{
  "rope_base": 500000.0,
  "qk_norm": true,
  "init_mimetic": 0.5
}
MLP neurons of a small language model. Each row is named by its layer, matrix (down: output weights) and neuron, and shows model dimensions 0-255. Each number is 128 + 24 x the weight over its row's rms, rounded and kept within 0 to 255. Numbers have three digits each. A neuron's up and down rows have the sign that makes its largest values positive.
After each neuron's rows, "fires before" lists the tokens most often just after its 100 highest values on Wikipedia text that the model never trained on.

L3.down136:116115113124168154120120137128108145128142141133155128171110136127142150175130157134162140135108151125159137145141138130118123149167114135112150170125149175112092160145131103130071131132073110188089105145146132120089138142141092103161100091112106160105158128147145087119165105164145135109094121124035144162129106115148147148158145128113150124089109103135159143140101134132101115126126107141131124171134118119138147114141131165140104088139122102116110121149136095142130121163115117168174154120159101111154133161103126140107110127130108137091133166120103110125127160112140161075137127155152103121117196103142118102133153142090124078137133165116122110128165146108129098081099102101115115095111133131133110112133139082156135104159143147101133145127129152151115160167182174
fires before: "1", "2", "0", " |", "9", "7"

L4.down860:143133148106131126088150115164123116088117154153127167115134112132113123136169143155110101104129112147117140127078136091104146082142113129105151092116122131099142103115111124106097118103111150106107133116145151099178095123085161077132105117121144113130123117132112068152129100118122118141090091179112163157141094182103141144094100124132141144122131147096137195118144152161089127135101163137157098115127121131137143133088141112167106148167115106102129099114133189171148132157125137148113062105124143105147127157162088122139159140105124122097111113109143093145125115114140088086129086117125166103152152124162165140095106128148143101136125123136136103151106127152098141091106094139137102155135102088134102147149126141196149131099128136097147156138094121141107117141131096
fires before: "t", "k", "ing", "in", "op", "le"

L7.down337:115161146126122135117116142144143168099139146123075114123116162121166064102129122122134183113112156127167089117115100134103101127130111176102094147134118098142132147114173106109153109125104133117082124115175121125140131135093144083123122104132165153135127138120127095117141120087052122133102171094122103136132161169137104143129122120114146094132155117159158119134108162142158148127153121098142100150124142094114119097147128118108121143099118094132147125148103141134137122106115133086122126109103085134143131135149138107151127105128154150144097138162148120103124133055135106138091092118159135136183136087097095105111128135104106078118134134117172122136150143175106145152124153143176133088107125150177154097171116143125159132138131129158115080190131084123108132128124159
fires before: " |", "il", "ay", ".", "es"

L4.down110:130138151108151139089083138118136126158123154085118097186068112108143162157160133153139136107125152142118143165140161079142140148112136154151138109149100135137149114124155139117150111136126143171137123189125148123104134099097166087109143142116092125149136113113070124127173103150121118135114144137128153099116120120145089130129101129121099093111123118149110157139072139137149155141134152115087120127126137101152122121114110095132119152092163140123091120140113151188132141181080143128122136100131128121137108136081177138121148134154093158103083155119109108113099143180072114089132139129141149147109110100141132126163107113106126113151114153113091142124110109171151136161151175158109164087151141118138157108133116109126104112103130118168143125133110136117178152096110067
fires before: "1", "2", "0", "er", "ed"

L5.down418:134146120125139105140086119158092128109122109135123118137142066134134131120113084111122115126137156123144107169166142129148178116101148113117109089124154131159116128131166126154166102127127094168124164179120142152147146120155089149122123191133134145134117113155102103168147115115130109132072102107133098107159079099084117141141143093120098085129107142077119114154091157104151187182130148151138181174138094124141083152130137099071105174138124144110118099090097150140127152137126117141118169135161132072120119148113175149158121138136164129147121137134098167096144107131154168129134136125111114095117131143156105112130121098140163177122118138135128143085156117141128118163114087118107121133120115133129092099106130125124130151129181103129140127121132149092118111130133125
fires before: " of", " and", ".", ",", " in", " b"

L8.down506:128139155125132203134097126098138093166124143102127124139135156101122133098153089145137104146129131136144178141125133148100159112145149139120129098124139103138100124135116111129099139147113110152143138114126078139114140136160086094154106149094080149126113146099111115129117146167160139103130094154077111160119139120118168112084127099162135136093110111124101154129141098121126148152076096160116120136130091131120156152121131122158185114129171123168134116116078107091150098144088147104152153144110126102158115105119152167126127141094117186129130071132126147125136115107149172153125154121131119108136144115129115133125063053149119106131097106154082126101107073177133171093146140121138103134132128080130103117129123131134109172150149161104101106121125156141122107132120122
fires before: "am", "ed", " of", "en", "al", "p"

L3.down394:105104171122150101113128148106098140153162142132109133154089119116171131143077123123106168139099115138115184156137162081180091131116119147166147142109123128123132097097113173124144138110097126113117124140117136085140115155106127123155140139118093127101134093110101104078131146152130133163133121182136135182129106119149116152147090109080109099146101082107094173131145095138178113133127084113083126145116128099129093138105081092117105129145185108130101133159113124108140142123147152105143115146134146185136132132093119142121119084103106139156115156132120153158138104135107156101165107145145085126114068137166137101134112158169122104094121170130105107137128118158127103149140134159121123109182101096147155144111120132151128119103157112142094144134096117138131145115133118
fires before: "1", "0", "2", "7"

L5.down282:133120169179154103111093149093109114124058107135134162129158130160099140100114111168147116151081098133128134131085155141113151150110161147120118126121164201132130118153152132112102119146114134205110176129144161116094124094114091159121141118103147139146136102133087105155145152102108132113122155148164128139107145150067134135153095090138114101114129158112109119149134151070144128144142138162164165146074154124095078145100151116111125119160123172137133133145149073135137132154149121132124130069168115147160107140136128147149139105148114109143115094137117127094136135121136145123130114124100122163149119130125118113128099152168098140137142112119114093152181137151129124135167126110144136163124112076107138148125127097150117133110132146095144117123116116119126178112176117
fires before: ",", ".", " he"

L3.down398:106109128123133082158145085149148146109129106120115123151150086155143131108110116127111154126120109124156158134128108084097097105136151137159122133082169141155087119126130161129131143135127141151167135106145142161109082113106214071117126132132113150163148156136141112145118148083134102147133106104144131122124150105120083152116099162114124148099121123146112136155157118121120143139114123122153118101118157095152099130140118173105143154124110131082120160087131084126111169147133118156148106157196147165127121170170109140102104103168141099114160155132128147111139098149115173140129136115159091134148119152132139143145129100150117106102164139147099110158096146126184082132172149108143110108148144108151109153126110124136128156127140066114137175157134114106163125147082157
fires before: " the", "t", " le", " a", " "

L5.down807:107126165128153119136127129124149114094082126098139117126155125118145150161118098117105113111123110161138097166086125141112173117134143138177127089121131171154124132129131102125179159110121109209165089112110060130072081120137133126131111169153096145122110145152140108105126132125144123167132110179102162138143129121148139119159162135151104081139150136126110128150142100070131209168091122141178116135129133143129124153118159117102157108082163121134146128138131119175122119157173160125153135136121121116148133120107150087122138138159131127100166117113149090137076176119098135087127121141126147113113130139157106099130126123134129145163112134119116113169107117129155117128169185126117134130103156091117176114139143124130141149099104135121105119128108139082136137116128143
fires before: "-", "2", " ", "\"", "H"

L3.down603:165169119126137152121117170123114125146141123109093141108120111121144099124111129106109090111129138136129130128156096113144089117122121112122124103118123135113106174146112136120135178127161137239140131116105146121139081133074116095072158171159142127109143105149099127089113135108157116137133124106118137107130159127142135120112156096154125111120103129149110157135111122140129114136121139124088125163062097134167170161109134100122121150132105116146113131128159154119125101091090070159173126143155159153129122099103116180163116123148084134177133132130129104140085201165087116124125123124115125094138096109112150105146162192117141119131128134109107136140130119129101160143127121114140142149132126138178147151146142091106091106095166130099129147118126093139155147155123138
fires before: "=", "===", "==", "|", "P", "O"

L7.down460:168117098109140107119092139126111110146124088118162105138150132143145159108112146143110132117125128092156103154115135130122124168094091144125104128124121128153140140140147099113125133135142148243148118102171115084112099131168172128120163098132156119113129094149097105133128144157151137098162141128117127133161095135110108144166082139119119102087137145174108149103146101108114124112173129124104120140098171168146153109115156089119152140145148121144103086121137096144137165156134097101113130107145158134147115106117115107186148114179144154186091085136160138165128117157125103082089130152150143103160084156099124139133118138128119144147120133135109099113142117135136174115113116099131101166171089120104120135132114119118108172099116141137141139108102085151119112130123150
fires before: " ", " –"

L5.down937:102112121100118123184151142151100152117107144167171115146182162153109145124107126143120116128118146178129130148110149131177139135105081104145097098081147175084135110163128093134147111121133125117139143118116106123144087118137158160136113110163134130117149100121116147155113109093187108114168135078121118108154137150082149144104145151157146133159086148105143110162161141112118158120123131091152157114158135180135098161134174165135164114132124123163136141103162088101158121130148118139123145100095118125177128128132164105142117082127131136148107124127125091087116128127131144123142122160133160131161177106124098155110142110115083169134089143101113110146138141130145138110144138119104136163058087111118110173112096133116098146121128133110148108106122114144080142121152105
fires before: ",", "–", ".", " he", " and"

L3.down974:131094169139093139138108116107132110148193130145135151146119130088114137142119156141131137131075129110158125109099122172128122162150110150152129105154156136102137162153107111139133116103135109129115090121137119057104107135083149106112135126148156129130160091146077103157145117117151142115120151116083118151100165142138105095159136143127129082100141118133100141179126115156145132119122121118130141147135134201132133150128162152133150158132147140134118128141149082132098139084135094198128119128163111150124095156128110108137160115084143146130119125086163140172115090160107156189130100109127127135171118145134113156157166125130107135153112140093187146132126152125117093142144148150146116142136171126114084170137135165145151166107140137109167109150178115102157142134117145
fires before: ",", ".", "–", "\n", " and", ")"

L7.down64:150113113156118119132123159135123152079059185122087146094088143128144167149096154116164131089148109178108142102086144143126126119145137140129128114142158123121108176160169122141107113107115120167125098115152150095130095103114133138125118121149119116093133104148125146137113156155095117149135107151111197163139123149160101145121133165093128137131146116164137120120116150140126117116113181117139109152133136112175110142078148140162075117147089109130144167078169109106104130144118140139110128114124117142114122128113108121116136170092083145093144123143131115178126140104115143148152130112134107120151109118075093168149135139137138093099118110150147111163091141085103094095139113108079123084155137107129146085090141142125120099092113087159149149137120111111160134124131106
fires before: "1", "2", " ", "7", "6"

L8.down92:112134160103147147159126104112162112183110084160153113096163132091113125131108152126144175125143149153118108159139154103130170115137157135110145128119160103111154138155155102114108089092154117174132089148160103114139117107145144127104163141161087149153171126146136109150103151095106105126132113149133136136142113113134188124090126128144111154113099106145144159133135143127097171137137174123149102149131071105141178143160142107152126166126092118141125099098087142128149085097133119130095135148162110078119142166145097138073147141114168098117142111171156123120127080122105129103096094075155133118147152111175134128124122129099131146096121125144113142094120143125109136128123170167113112089148097081092142092149147138170110156153125138142115134133104121136126147127120098
fires before: "am", "ed", "k", "b"

L3.down769:158115114166101132097140143107134124143134126148146109089140150151107160116118134108099143127173087125056147205140115133130165110137149130093079136106148132114127108153104172128194157160112129123149122114129129132163113100133145144094139150135109124150100111072115133118147114080071136124141141122160130154136105104139111124172138105185083135121133134115107132097074108071128112109124128160161146106141091109113123121138104123158151104130154103147159118128150132112158132123116142093150136153114149118122126167119151120146119132102120100099157119128106162088096136125104133130105108126135125109092122106125151120102127130126117152091148118112086123164142120131188141083124174159139137107122073089101116122097153168109168091139129127137147120115120144116063128136147117
fires before: "0", "9", "3", "1"

L7.down711:141128134113108103135090167079138152108160129115130128095149092170156157130151118084100129070119126096159162135113123130107142112136139137148146095113163089150134151119110096184109158127112136107169147121137110110097104148160153133120147134145109110076114141178127104137147104115079136153114129142109098134163135135091110149113115123078111097106127133142099099141105122134102131119132123153090120107111131150097151149063174149091104131132130146117093135116158083185111118173136140175125132113116121117122162154163145127111128132135119156131146093148143108126137194170141160164115108080155084124092148149069122137120135134119142164107132150139091140103144104151136114096146105172143129130111141120112148128113137165115123174150161126104132090139125155123132122155156103
fires before: " ", ")", ",", ")\n", "),", " ("

L8.down629:140118112135121124109116099122161159158107130139112112149126130133144101099122128113133141132116123146125129145122125089103121147162145115134120114059135122050119120143162104155133162112110125143131148147099150134108083128152133125139101111157095107125120157101148096127138105117113110131116101120142147128152107116134102133124084143140146091140133115159139108179154155141115159178106129115114110099091116108134128144158113145082118130128148110123158182111140152161128114184131146097125137125059112149093140133142114118156136165121148125140092130109144150125078167171113130129169139115143076108145129147143149127122134135107159178087129139173117129142111071114149137140144098102134147059113133159147128081151077124112136102151135121134092182168110157134173094103066147
fires before: "2", "1", "P", "p", "0", "t"

L7.down556:110161152157145165125107124140137090130125137113114088119121113083160072095137141144097146113116162153075121102115131100135130149129113125119124131129179131106137100169153126154140076151115162182099121115134123157163134178181135096104139176150108044145118136125124135138139132104113145139115108135150167107145147090106132159135095082149097143149115154138158138115089151131121146131145109133113111137152145109141129134152150137145100148151144156091096129133123079097072150134163101112137110089101150170130108116114155122127127099115106102179107097108156172125125137179088117129145124153134133164126131094128152142090173158143127150102133177127142126109126087122154123141147132160154129122156125109100126121111099092112161165153118137134109143173124130126120117108155123
fires before: "1", "2", "0", "8", "4"

L3.down445:178135108194106125106106144145101103118110074124121162084108144137119173106118118092138155140142089152094161109137125141122160154115097098118131191101090127124129134134139087112162099118121114163078127143131128096130153147132181161106121128123106127156133102095119163110127102098149109113139133119146129162130143148124147110132128117091135156151153152114086118145172147094155133153126090133179118128143121159170092090111114111144120112106133106106140113116158140158135174156163113128143160126103129119112117141128110159142142141145106085136124084124125138114088172120091175091080114145155097140131112095141102074117088152153130095112123108100110148117117165084140151129131159146112148122119098131112114117101125128121153157122109110175104118091108111125121151116079103
fires before: "9", "5", "1", "7", "4", "3"

L5.down50:143128170125146139118138116112128110136157119189168127132074153134128153140084187106142141129160111087134099132134108084130106136125131163110092167155116138146128164128087137094065151142104127196095139137128146107100167126113126167136137145125131117131155109094128127196135148090116172116124131130112153154124153117156093130117123108141117138147129122137189149118082136101115138101107145129128100143131138108114142134058129115112137120124086118126089113131140133156132104143077121089184082111126116135124131140102158112107133154095110151132076127133125164142141064124154153130137112090125119153124128103119103140129173146102128114116152148108080094140119102145101133154116129123109099121130131162160123084149174160089130092123107111118136119083117138114139123111129142
fires before: "0", "1", "2", " |"

L5.down92:159145117151126200128166131097115152138140158130105061117143094131132051077130106139128115141154082134115105132115118112138154130127093124096094124139130151182125135114151159136109118104143149166184117098124146148116110121133178192136096118099118119134146130118076091139095134127153119138126146149144153144126102077121124157171116102143148142156137130126167141129127148134120115141109127112145120123111087092141102167141126113119103135115103132118103153085132128141080165127147142120112123106125127110176117111111139075119131118101075070142137154118122121087126077102096147157099135135135114164167112153129132129148153151144146127141107084152164101123143110154106160170132133109128107122126162144155159108159143136068129162133129145139138116138160157127131145138146122
fires before: ".", " |", "2", "6", "5"

L7.down943:110140136117159170126164099065119096106098130162166112120166115139134139084130135106163127106139149157114122154199106138130175112107059163115164096093113118109127157118145130095090110100128138110127113155102117136084140158120101149126163099142111152138115121097096119128072163162150150118141108119155127102131123100127131150130130117149086128170147118102128175121125156110112107117145123155127138120129141132102129126107146117161109108118111140089113129135144117129139128132159110148137141136147143161135086165113120126141167122138084153121157141168127149083089071141131145143135109131137147121152108135104143122151144107125151130139118098139098077167129140102187116081129108164128096157125143093119113085170153108124101127098158105076084083103107147131136151122137120
fires before: "-", " |", ".", "\n\n", "2"

L4.down55:106113164103134114115161178091133136115138095170123107098136124134126081077117162094117128109111166100154115102134167110185133139146124140120119110115097101116094131157133141092112147129136118080157141145110131152164093168083165116143121068134129146082133125153123090094151110130119127115112124098106147098181112128122141130117136105150135164134163119126111159113162154139091104100114146097123127138144128130165131137103140106099159154141108126073145113097106116142116093121176108157141132104120160149122170144133075168119108198097165118105104074148111098107157124134145104149108167124105142109096172069130141134147124121118108120135091149153137142134128139151142117158117161146125136153127119076130164140143125129123117136100128137114167110135103090138129135115105149
fires before: "e", "er", "g", "ed", "ing", "t"

L4.down137:083130128129092145178108113096090156129132105112082110122146133122156122132146146130135133122135132125097153094125167153124131139075105096105138087134129170166136109141126117131108150114132087135165125117128115088088119120080102165094122139149127134117139146152113105107093103134101124160118102111117160137127106152114127115125159148163161135130134150158134123132124086139136123135125103138126111114136139163156092117154095161169167163109104098139065154115136138162136134162157120147096121140135092146140171107139122139142129129115131088137170109148113151123111155137143113129088088144122052144115168114108179189097134138133119133125141073146116107139128155157152149130105098160173127103143161103117154122127090118117109131065120095121133135197144133105121147181122140
fires before: " the", "s", "g", "c", "e"

L4.down438:143126130138130170123122147089131120125148096103147129131139088111143088095143105141094137162121138123135120117124128125181120132154119179147100129116094148143084153127118128141181134109132139130126155141108104156150150115119095117127115118111124166138154136132169164080110123129122139136139158157098149131103159093129169069101147123137133111174175107109070129124120144114139160114108168104081129134157166123143161129102133105107108150082137124122154144119147150154068092113194108137107164137123165129143151114122102165172145130131151144136120117101146114097122142160106155144119123128128154094114120102127121098119126118099104143097086101096153141140135152117078099081137121134131143087178176123136106134165169152095104118147120145126123133078103120144149191108132109
fires before: "ed", "ri", "k", "em", "er", "ing"

L7.down796:137125140101110122153147149169126120138155143116139113148107086153152150142096137078110124158131152159099111137091168121166148156066135111115114126165118141143135142134091133132136081151140157066143138164132124144162114109091139145139157096122124099096140135155135142120116107122117098123131119126137109138151150103149090161152152109164142144142109123111137124140144100126117104162122105090150130135124136122173140091145171117130142113113143137079129138167139085157171125159160141103106132161167129151102155136135107141128133083129132173097137120130120126117148132107159146113099141138141142081133145115101168074139106120123080158109161080184121148153141155073134180101153149145129143157078114132107108153131084083142108159096139141145151134123145104114125180159099120
fires before: " (", " ", " A", " a", ")\n", "er"

L3.down152:152078103106138143147124129078117117120149130150143108088074124105072136100141143081147087132140094136093112117085148099110146179139122112098128131095109069093130121105134106145145100104150111149119127102157133136124116159119099154108118124170124169146119102101143115104126170118151119120152153108130124152119148153132139157053101078132153141095107115144129119104093132107123123109162170147105139102122116117115135163163099159167139136095104108151100117100126134117114139135142128066127161110137158138126102137154141124200133113118082108163095111184098161148107120124094125182114148111144129128114084093124159104115121134131124152102127118139162135167116122152131142099148127153148140119158117160151117149138093123097110139145146182112144109142110144145110116116112113
fires before: "9", "8", " |", "0", "4", "7"

L3.down229:142156142160124092122109117131142129160152142140133115130110083125107123076167134109128087154140131147116146114127141132156166104137138125113127114119140123151111146155116122116164110143107114096109123154090123138161185128135148136128172113127111109152159135121093167078168107132122122153162125132094142083129119177144109141127139116153099160108133113123099173138151167084127117103143087110151143126092133113137113151113108120159096098136125116113149082113163127114137150107116153127131132145068145115134175154145141151141112139099133165133099142114082110167122092152140103125130113130126091154143104136105130130095095095155167153095088153063160119149193097081118168142180155118159103123169144136123113100100135156099104087132140122139101146102120117105085112124107096
fires before: "0", "1", "e", "2", "es", ":"

L7.down452:143133101134132111126161146150125169136163156139126121106120135108138122157133136117141124119101183126142146103153153139131190141125107136079127160104151161136098155128133152143167105116116116118158117134126113108156098103129145133129121144185159090146129161128166125150156149117095120126119113152084089154126133145115121075157146127167119105150134176160129140123202133158141148126150100140153151105119150114152163152089076168110159151147099122126121107150150106121105170143096052124075163143136099115144130109119125124118166120107129077120112138149133123145071109145135104110121113073147124157108140089130142162142122165132118176132150142138185134152148088116180150115133142153107121124109139127135154154099134174147121105106105126105128128154157163122138130116130103
fires before: "ed", "ing", " the", "s", "d"

L3.down102:131148115135139154086118122079142087117108095117102144130160118124104095145142109129130120092173136124097140122152130127135098118145151110115103166137097135070088134161129146108134129139123107140157148159163136157122146121155099150130167132119124137123107124088163129110138164167125159114099109147157155072123107093136130093125125131108105126173128114117112072135146120108138126131147112101134137158136110132110115150171102120175155121084120103119112154102138122105155147123132148102122141148125142091131156103126163160173070137135131136107147073127148077122132117115153075154120132116146105141129103114080133123062133107122131174124151124071153099119164125162101161110120146154128107180152064122108131117083116102102110145111158123158110104144096112168145145109116148
fires before: "0", "9", "1", "2", "8"

L4.down241:143113122107094103087120114108113104147157146111209122130127131119142132138101106129139152181137103081145129133103095113115154086172115146118109136122150170117153148127103131122121128141134118138105097160126160122117161143156092111121106186155169082115153131154080155120145139108139126157141125140149108159133150106139114140163134098118154123140121118096143135110119114091122137133128066108173096110126113154151135135140138113106153102127061149072151091138126086126146117104108092125144124144143165122122107145079164110146129133087117154120139133125135109167099059087158176145148147181121155125127115120128114113184122098140137126119110155142122125137132142147134092151114141154167118134140142156144109140161174120121172126142130146106113135149128072124074107133137144
fires before: "\n", "\n\n", "-"

L3.down256:146051125106124132134113137118132135093137116111178168103149083108159102085095127110139153096104081117134150138157123142102099143104110131111119127106087109140085160132134119102146135128106132146143147088111126147118136111123162125149155138114143143116122099130166118161168156130134134147116119194077173174191079137121164138093104148117143145143110152155135103114144138159128106129086138137118141123094183101147143113123121122124148136149151148157107170101120111140092154132117086137142132094167072123162092121119117097115137129132115129115149159139185122178174155122153140132174141131151127137158145160159123091110132126095132094121145132112157091161124158118156107111103130111109148174117135132130167132127141151115138125150124169128120138141151111157155152139092105
fires before: "1", "2", " ", "3", ","

L7.down920:146109130156089076132084140131153122161158144069134116150137141105149133144117151107122170127147134103120132097115146086120132125122125130171112091137151167124148128106142098159090085141156145111142121164149115133092109152123127139112141161136088085133118105134135120100100088095124095135117115145118124121105117128146103123119101115121074123145143127128141164160159135188157129133121143120122107120143076119126108127131118110083113111154126156134121132143118096167143139087101098114097091086128114170153149128115135126127135132169089131084079086135136151153126164117122134142148155172118131143098149135161136164134121104078110136112136122127148133138121096124172089124094099133133107094149109070131205104061097118146152134092125094095140162150143160119150116119126138
fires before: "0", "1", "2"

L3.down218:140133128155147125166138133134125125147120174099149114132173122085139164135118159151114141137130097112113123134151097144143159181115115120158105133103142141116123127156100120097137154132153109188113152127154108170107122130166125115134165108124164129133100132112117117102132104113169122070087129131094165150133110128056128093138155137136139125140149136116090107140168103116117122168119129127148113095137126157150090095074118151081104162085158152118110090135139123177161164154119107128139100131083122173133102151159141094147093121143095145156150132101122129113092125078112150109112138150134110103143124123127120096144194107097104155159116145110154114090091150133124162137144104144161134123096160153123132126113126086129108102079115124137128098121107123137121166083100102
fires before: " "

L4.down64:127142082170120125148142123126130100111082120124130138145129126109127150112117096151125119125144097134134127128126139234166106128115108132133143156103181134120150161143135126144144150129111138053134128096101115126117150157151083161121099115140128143105108170111125101101116124098092121130093116116121121122155185127158134140142162136144138152135131106102122107159135164162142143136106153158152100143143123184160105109160133172153150152114113132168147126123122134089099135174157149102122123171129149131145147139139114095143138121109173119163110085132133124113166160092110126131109122123134104165177130114093136121129141094099140134155171111124159108118152154125148166148165099090101175145124103109123118153087150127088125113178087100159100134160140151122123110117090148
fires before: "a", "s", "m", "ec", "c", "g"

L4.down42:104123131087143128128086108138126153148176119110127128160120078120121122137117089133113129167138101155153131121136103091121122131139186144120082137116132148124137070174138130107094163120162123089158105137110145116116157151158148127127165153131188076203095087143051119118177096152148121163104135096116108138127098098114136154124156133177150118098115148105119112113126111155150124110151112155149119132147169113146123142119117127079128133119123134121141101121128130150140139097117113138122104132122114127167131106141088136161192084149166161112119082125147110130120144110169122137140095124117143102119170101102110158129111139148103125144116133116106139135119116122158106117095170144176141112146093130152108137161134114153141126101151168139159116087111100145140128108170120
fires before: "\n", "\n\n", "n"

L3.down855:158158133127139121153168134163138121144105162128128102118118111145128145168102145123136132120148160159079113124159145085116096144097125105153115144089149118150123149125117122087133129147124167182134089060153129111167091114126077152155124085118140128143117121115124126124126131094094126104156127111132099124148114077132147146112105118143087150136113151141142132138115077105125142112127143125165128101119084112127120160127098117152132150120138095137139125106104102121177089164148117108091115162107135118132144192146118180145118140083109096115119114112137106122137137096138138060132120130117145099142136101118107185116055164132165128127141109132125153141101156120137135141111140141099076121137106143157171115081101125085091077115108113108133144100127134126119082118104088
fires before: "2", "1", "p", "N", "E"

L3.down69:119101151153122175077107138043115125131093116132127149154129143111150135156075141089115140088118090113146152152094128169123127142192128149118141107116114145109125118105131109132172124141103129159098177132143123082106177129113144141146157135115161125118147149132140124179098133140142097120130120140118135139128102160108140138183072141113110097106171118115107134116137146146127167144119092124139145151159153156102132103113140148137122115116152140131109080121078103127116149156140154126161145105113129155097096115104103113137141126121120148122152168124129155081112125155083138178109111135108140154143088141136126078144152126134137151157127140142131137145104110124087116121145132077125134113140100143078153137162148156122127166096125150122184096127137124103187171126133163
fires before: ",", ".", " |"

L7.down861:195154106063102102102091140126142130138151143130134076107101117172163126125103148078105155134156070118125129126135175102153131144095137145159118106123138131124088115091147124134148113165135136099110157153133087111148111122128140139121115122102142121107099128141123137131134132138081119116107135120105092116140155119136162167163140117096122073124119115142128091128155117174112142106160114131147142080118109115164146088119126101149134114175135157100090155084137099104118115121134126141095156131166103150117109133088148121110102119121122127153116091123132113115155136119136125107114100098089127099065118136069138138155114112086148168134147091139154120134145116103167122151111114134123176089115129128082148102161141101099101088183123179144128121136150157127129124136143153
fires before: " ", " (", "il", " s", ",", " –"

L3.down317:087113122159123157149181106124112131154143150107127112079109111154142083141159159103116107116114143145118125060061084153134130115122110136175110098166112082135123157143142113166102147115112145132129157134153119135121117143122145092141141161110101114150104193113109137123096098139148135087153116094088164094088109119150109110104149141111118141118137126119164131147105139204123138116128108140125139151112148072129122088088136152136135142133137121111112107150147126155097122152097133147163077101163108134140129153140135136152103129120122129064167109119156103135122099161086170099115121133103147104124140123154118159167113153081108119122160111161123111166109128137139140112133166081162100104144129134129124106152149167121152159125110109112161144114137115129139120137169120
fires before: " ", " (", "=", " a"

L3.down614:109153097115141102161136147169125166120089121167170094115128116147159130131141106104157167126104113105134132148180116174066120131161112137144141124124133102107088069120158106135129146104110120078077120107168145094131140122123148126114126105123160156125134105163123103106167148121130108152150118109153144110147133147110137092113163141158132111137118143103137133123095128121159156147187107087148135130120138121137163138125118087135094134095141112079068151145102106118146158089130100135124110157104152154132118131073138145173114147108096156166107128138133152129135132136165137126146082064120153109125099076145120139123116147161145159100148131130106105166139129134103181134117143142106131140106174118159122136119112125142094162110148127149104108147132156132128176111109077
fires before: " |", ".", "–", "0", "7", " |\n"

L4.down1004:138145117138088080135134093115150136115140116150161121111114108115135089124100083136139128154111084103162134119137132125126125136124103144162110158110122120116136144121129145100157150157113103194131136117116131071108098086170178141118118098171117080178121100173090170160133159128107174151088123117133140115144140138195122137126123087143136122079121112144126127129137098113120162177152094108152139139132137113161141139141145093080117116141126140097092137136095075186092152110123055103128169100177151173107105127137108127122120153153165138126079158146131121150116113103152149113129153122157122134135113151118112137164100124169123123119124129109098130127136175118142112116136108120142131146150134164140092141150144136125110104124124119131104117148158091173121141142144125
fires before: "\n", "\n\n", "t", "er"

L5.down891:115130148116162131123129208151165154122120137120117091107120157149167113195105163135139155092145147121157159129099137158151125111148132098101146139123153127148125126113065128111106130155126119088107106142170130141080152120124092138141109136111133129092166099090106141139134125151101110108113104097117112129132113145139191157102127094142138132118113131130109113130148140159156142114137128084130203106091101085129115052133147117092107111154114089103122138142152119089119084081115171155151148117086130122162148138123118122150093145119118130124087123104102092106135152148117118169110110156103112090118126111130143114116153127140136124119148091113145136126116118153115142104120160128151131133124124161108125104128112089071062153126109100135151132117138136091147141110158101
fires before: " ", " P", " S", " G"

L5.down944:155099102145104128166108108133119150104108089103182123117098134141159159152148124115104105089106116163155128129142131162116101171138096122116080125093140157127143138149130143138079149136160147136115138136128133139109158152103165148135116114107173145109120133148112133102151134153130107125100100110142117156144132151124132147094199142069147101121100098156126117135096165117119143136113163171158105148125104133138120153113131156139120113158114122116083122128108101108092101122120146104121119082147130137146104168129154164124164131100137125129162165144163134131085088138136140163149105117135128138098161121086136114108016131122121111129140127115118064150143114126122126150170103111157148069131131096108119137120121146146115164146111172118104156097145127103093150137156108
fires before: "0", "-", "1", "2", " "

L3.down209:141135101113153139126134122118116146150124116144078137125112089130155115151108121161122080142124097146166155133160112108137129125087122108081113107116116123142083154128133153142103154134115146224160124106137177155152098146116109106120103106146139145138149114157105108097121154172125133119154146114082097102118126117130139131126164109134160130125137109119097126126105118145105122097152116081135118121108104128186108143090158130119123146125134137104126133142124183110128128107105155125155173122190161134110117093112119129109138114143084139148138132159149131139144196143125133133160130138162110113105144123110147114111157185069164142105108159118074134116120136098130150107168117096129116152174108100117111138155139068108137140144142126113088093142103089165176103140123155
fires before: "==", "===", "The", "A", "O"